Weights of a small transformer language model: a variant of Adam for these matrices.
MLP neurons of a small language model. Each row is named by its layer, matrix (up: input weights) and neuron, and shows model dimensions 48-175. Each number is 500 + 50 x the weight over its row's rms, rounded and kept within 0 to 999. Numbers have three digits each.
A block is one neuron, or neurons of one layer that tend to fire together. After each block is what it responds to, as a language model described it from the Wikipedia text at the highest values.

L5.up89:561452461516512510471509507485533536477452553610548518456479469473474555501460567484499484535521444624512415489570547388462450571350572501582518612551501512554508512557397485413514504521493476504508521541527535537461474527631550426495485473511444449450417518519482550535487541440569512547473450591532412488537452531418504487449440494581498578472432496571425516497481502504557410454612
L5.up1057:512516457471498531558489556552505568544498490513513458434471471426549481457490595510517460519557450477509490470487523459516489471397507524540574574453585528496473528513419634479573503493511554518486484536490540511551437442620458531538449459510489495525507467527486578435488455398520496473506508543461449556557420452438430501479455476534464539525490320487468587455537513524483502496596
L5.up2153:464496520429621455572601444482472560491460448576428436465581504561485474401470498476431498537465477514522470493435500540514575476444516499557475484502545539514554526544493462451594522526533571589390433565547564460482509473590457544368497588558416494562464468532496543543567453473462519468400436476438508488422440545501480409466522507465508472533460540519515496523517477428541485481552
L5.up2388:418443550446551460465567350475479606537523559537510535475504509549446501437448614544515443558505425668547507492445399460554526507417547517437495478439528554556474553478524514495485405551558476538485490540506453562458542465535503467539492528499423456508531548424498481640458448454544440448542502479524500508597504432532501425420497475610470536484498498542447507463453477446469478423583
L5.up2412:459476517480528499460444453434471529494516424580564515464490513525443442518544551536415448390574499516467454531507463551371546508477488574459553533447516554541528487490434443535597499564549583489510466403487428459542461533497393557461440512549471528482490482512487534452531390401534441458523463558517559498487436471499529460513526526499529488551546493501481585547447497506533518492555
L5.up2523:602546525491599451572566512491458518488521449452514434536531513498450535446529479514564467449443457450507475489475438439531427473417520475520518502574563496446535603421451423482445523510499550458461517539423466500541459418452469452484505423498454503524459442534478564564494520479549545494411500531521418495529488466484462499508507478599535663515505524470518615561518509548523477619466
L5.up2532:522478597456591498440532525527507622512439473507488512413442513388586538428596569515557454478484492470437581426528521517428585437483532469521499461423506505484486520472589525483499528462571526459439508457468509470467480428575542542434466529480389467578514490455542479482529437437551470590343556504530441549491451522562450527398558442478465560531471541556483509502536461442534518488482
L5.up3053:578469485452544429498431528505456519454525458513462493470442493500419502467504635496549481430419417569527478507490456520463379476409496536537480496526542522455415606538477524549527541469530470478508477494510551470487521465528493464493449442532447580483560488455489509489516523476567524549407484462455403482495400460450433512521510456558518581526488493484438572478485448451479466553560
Responds to: Back-referring subject pronouns. Relative and personal pronouns that refer back to a just-named entity and begin a new clause, mostly which or who after a comma, plus it or he starting a sentence.

L7.up277:419528585460522379571467490565386607534484559572435526448470500526562385427550585483540438505546485484544529477494426532475529532526473487502535450476527331509437473547556543504598555563467508574516491533527479565565501497499448478560623553436491476574550424474437637520541454509524416528532476456484562451541507535503503505436541498514551568458535550451542553524487464468491469573600
L7.up366:497437448490518487499530526501458445472475508491542430452591562564460529464592496474443470512482485537457429470464529498507535484531533501502502468444462489509614520514461468420588515486523479506481522543471534519475423506510458544463579501568517506568536520510507549506588537525454528467517469470483467569486476416614442534509481464495559572483484453520535467554486502514571446510550
L7.up1343:453480492442483511526530542499552471564408509567578576452551550527482475583543452578408448505535493555555514488447498480404591536496444382531504535500454514544520479471464461447612514567572477425462505484515576483493461451507527458528477561434503491437493496506562515561619464429519487511473508425416554434535412434578476486392432417494488558431462513557538456452585541492547466557605
L7.up1422:445397511457540482524502462512555551551441536570401501563477556464608490405492454453414478531574512476517500457525553379449556484524445500486524524514489419501462524497627553544571503500522486530567487489449619540448502544472407423609464526503539499511440518516521516495554454469535520584504489409459499613604440404515459512497526496515489463436554492520465547611515462519479542564573
L7.up1582:508541477474547514535504476463549588504398565445454472401453533484461476456512535459521538563507466438520459526424531491516477535423506443583409453525459591576468534540493494432509483589539448554513535537521466446597472289490627457476537523493462448564483577413555566409506435482465490548448461549533548580485509544567495358338537519579408599560480535558452492509503497620493469504444
L7.up1768:478595476454457506361545460419584522548505454537367469426524540511482515543549466441530468425530470503499499497500545574477439507318510401542474473477487569483457565621532529547574480566566522472481459486450547371547373415557494535482532536422565452554520414467488558475519549491524504522460489498459451536522421505562488447474520408510505506512510514545454540548476513566514462557525
L7.up2601:487460471449492466431550462502511499467545446526448537462561502428499546545458405441578531470488500490509464475543468542500509456455508448563522471467573477532454601569453453569494566473594563490502419469469485475580430507446440519475467424505424503471492517464540458541454514547564606550394480570518472465524532540504483505528517457491513563442486421530477470481551533572445475477663
L7.up2809:397451525431582519595603495540408526534546511509530379473581510387547531428446625518499456505599494449552514514517500495420621572452454509559540498417471430505402458567529471575561607397490471553493496504503500447490416549478501459441514584527505608531516416440536458471407445414503589594567480497553511482487535440502485442561484458571505578527497430580453476470518506566548535509511
Responds to: Back-referring clause openers. Relative pronouns and anaphoric words that begin a clause pointing back to a preceding noun or idea, such as crisis that, restriction which, This parallels, at that time.

L6.up273:504598494464473408524537516503498442550614465510523476435452494503473459411504499551512477573495456476619400502557508441488490563417456566549452437527499506556533476538547548420506482520467484461401460634544452456516460486496543449517475477499491432536427515452480531552498517545515480553460422440453427578539525480560440432364523482546471466562547508489463535614482453562464388575481
Responds to: Day number in dates. Day numbers right after a month name in US-style dates, often in tables or release lists (May 6, October 15), plus middle tokens of year spans and names (1990–91, of in University of).

L5.up768:574519457437521448475500508565537570507476503480503454485577396493477500487550489539577544535423466489512473504633553460528523648572570495554536500534410522411462543503463542462569487461469541482524485573471527481552446471498468524585478490511485416616432520551521556501486531454494534517382480453521535517592417493483516457492517431477601461427540430461437587586558430536443396528515
L5.up771:498441483488440451501518551509497509509526606512538439468583577506427451494432557471517538395436484432487486494531453406561520510598509522447485477466445372581438522529480527477500590448509523489502531537470420518530562453516554452460475519488489418499529451452456470526378593527544487651504511524559466508495586433489530475395513422479477394497506508460480421593514376552529451461420
L5.up791:548474512475483443520594455484472508561526580456574428453470539547402499463465539544517466453443569565501500545535467430498474449466578482429405435511493536540479529487521506436493542428484514542456436596495460560443534465393530511485499530472524469617541542490484506500464571485519526473555424375457442507470526518483489399509579398498561446536420474480499439548463467429495410565477
L5.up1394:544459428487508474490486514513524607540512476501581445467542466469479480531463563495501496571559532613481543495593492484425455454515414575438505532593463460479496553521483500447480536423568528473382421614437499533572478460573505439472474507524497448495556488563478548523517562530486549530508533506504408451524574533502448390500483425455426552464432410506510578550576454458461406410559
L5.up2048:475501542477583487580483522538550497491529442469456563528550493394491453468437505524567536453487454476501453601540506516454519464639532581459607573651484527499464609537559482453418536420527539482471496519430477422590531535460519467524519500460549458529555520526519451494430462551496585528426475409555512536515504521561531560417520472546538484478615504420463558480457445451522536486482
L5.up2253:506507504476496470526517593537503546548484399561575491543489528458477441491448579551516544570484448489475482546522531463523423461549520390669496590467524465456508499507462434436498593517405528548509393557449512518508509472419503521498458494472501501441505391564507577496546477517510454512473441466561545503544542463509429508512497503557555378486471512491466626541532438599402411623490
L5.up2527:540539429439492443492492577483543584495440547489500519447590558452474500538471461472495531532456504448542408529560519493448444546480408498484451491565467473542531447562428559404620547501439494505429406596449424486466481389535568465571467519487473516507518504537471522560474515514439501580512524475464455517554533505520485383491495473478438519490421442490443540557563461522482494448496
L5.up2747:502554421488556451456565538550532526469567574457479509521525449492557498518420532519548478498440480455488490494558507418514481569515521456528488479585425469497560537485450500486502471535509529533463450592435463447525455515457533464549464457537472441468485506458411575530463522509450555493493430448512537534472583561443518449381571495479534398548522481513540571529594331569433362456512
Responds to: Day number in dates. Day numbers right after a month name or after "on" in dates, e.g. January 18, on 20 April; also words following "on" and score dashes.

L6.up692:418597457469582453479550475501446538451412450487493485515519466577543444448405557477505490555547492516531389527477512490529502609446442391610525502483499491491410478467476472550558539587550532516452516510433483491574531529543445560506498488545424585479493442513499596498547500486595566499406412461547518533514493475510410517552495502564485573498497443550425425484475475591493516493501
Responds to: Word after a completed noun phrase. Function words that open a modifier or adverbial right after a finished noun phrase or clause, such as which, that, also, this (time), two (days later).

L7.up79:458502466453608413466565472484583449540508502413490492375524492451473411469483577520531528491502449522543574583554539485412480390491474474479565502431510570493443565591515616467508516514485439473470445576424545548525461429481492502515540552391472527564469443426534472544424504433583517452529374490465464545548433501409484406373558512380560451492536525547436515486559530474500476444470
L7.up188:486530468504430410493599487454576470500486512563486500459531528472562499490503493597437507476523543514501543559482415487434373516449507528565546469510544593519487562568465607508453527552509491550525405582578563526487447448491410541481432530437521465480460494496576539501516493499537421503536509490488542439521529408551516527464393428463489582554441387589441522528512544455474424466526
L7.up389:512421434449535499516503534487538473544453492501533554400487529479445439525456507431418439512406446490436480503535539512503478548485485555548526477526502538507596512571611538482464500593491505532458461459448473586463492489467454492485523553456411504526546474444460535517491488549470464467468526554649479462500530486537387478425529473528487518438534457484530476574511480590457431501525
L7.up599:512536462442530477506563479495544527502437503415559508512556520528391491521485419548491536508552470523520550482501445533420479422488475387471549491462534521487514519461525530519531554442487538514507396639563487461482431476486498516484454466470501540541514449420463535458478481467420462541504528455614498543514493556482447464538467459500536533508464391571578444553532476508516490574554
L7.up1253:524464494429546477489489556592493478599479405474546485487492478524480438477468533499489460549600404467454447612515461541464484512472467403516492494479477556571445571576548504459531599454546477489471549614545489507472591489479505499516520497510512552563536377456563489484455516415544434590475508443524559459530438539491446459477511451464512479439508476472556474533479442522507548417393
L7.up1386:484463460445498417453475512471574553595465514482536498441505485505486444562471499506513544507491481475475545472504460509460485479408461430496415475497460563406456526549533630442564542438499484443411502529499426512479456490519444512569585536427556453599495444424496564542422504555452535518541498536496477549512473485489435469491533535539544553406464447543470504583567526458608440461482
L7.up1825:522488447475513491522532472615565511495484593405621510484590534512456522537550489455372501538540501512500442485527534499463500498465554463471468492533506478448477508512499558477612535465514457464468538567444513504519487558545510487492459501480440520501536536462457602375427513458434476543488454527541415458507530495510472485514527498573495541531442375509574478508481515462538517524552
L7.up2490:546494449461519401520603520508561526547499522410460490473483582438467505488525440584498468563426417521505488493513492492511477512437452453468402424511439477499550541516518450401425573439469521482477487521430578468578460497558530555557512550538439414506504456500442496535459542596458480628484375459448495506508457580561515545468530477502510471552474499471497516564529500517572409514434
Responds to: Start of date ranges. Start years and dates opening a span, such as birth years in bios (1848–1880) and "from 1996 until"; also Wikipedia table header ends.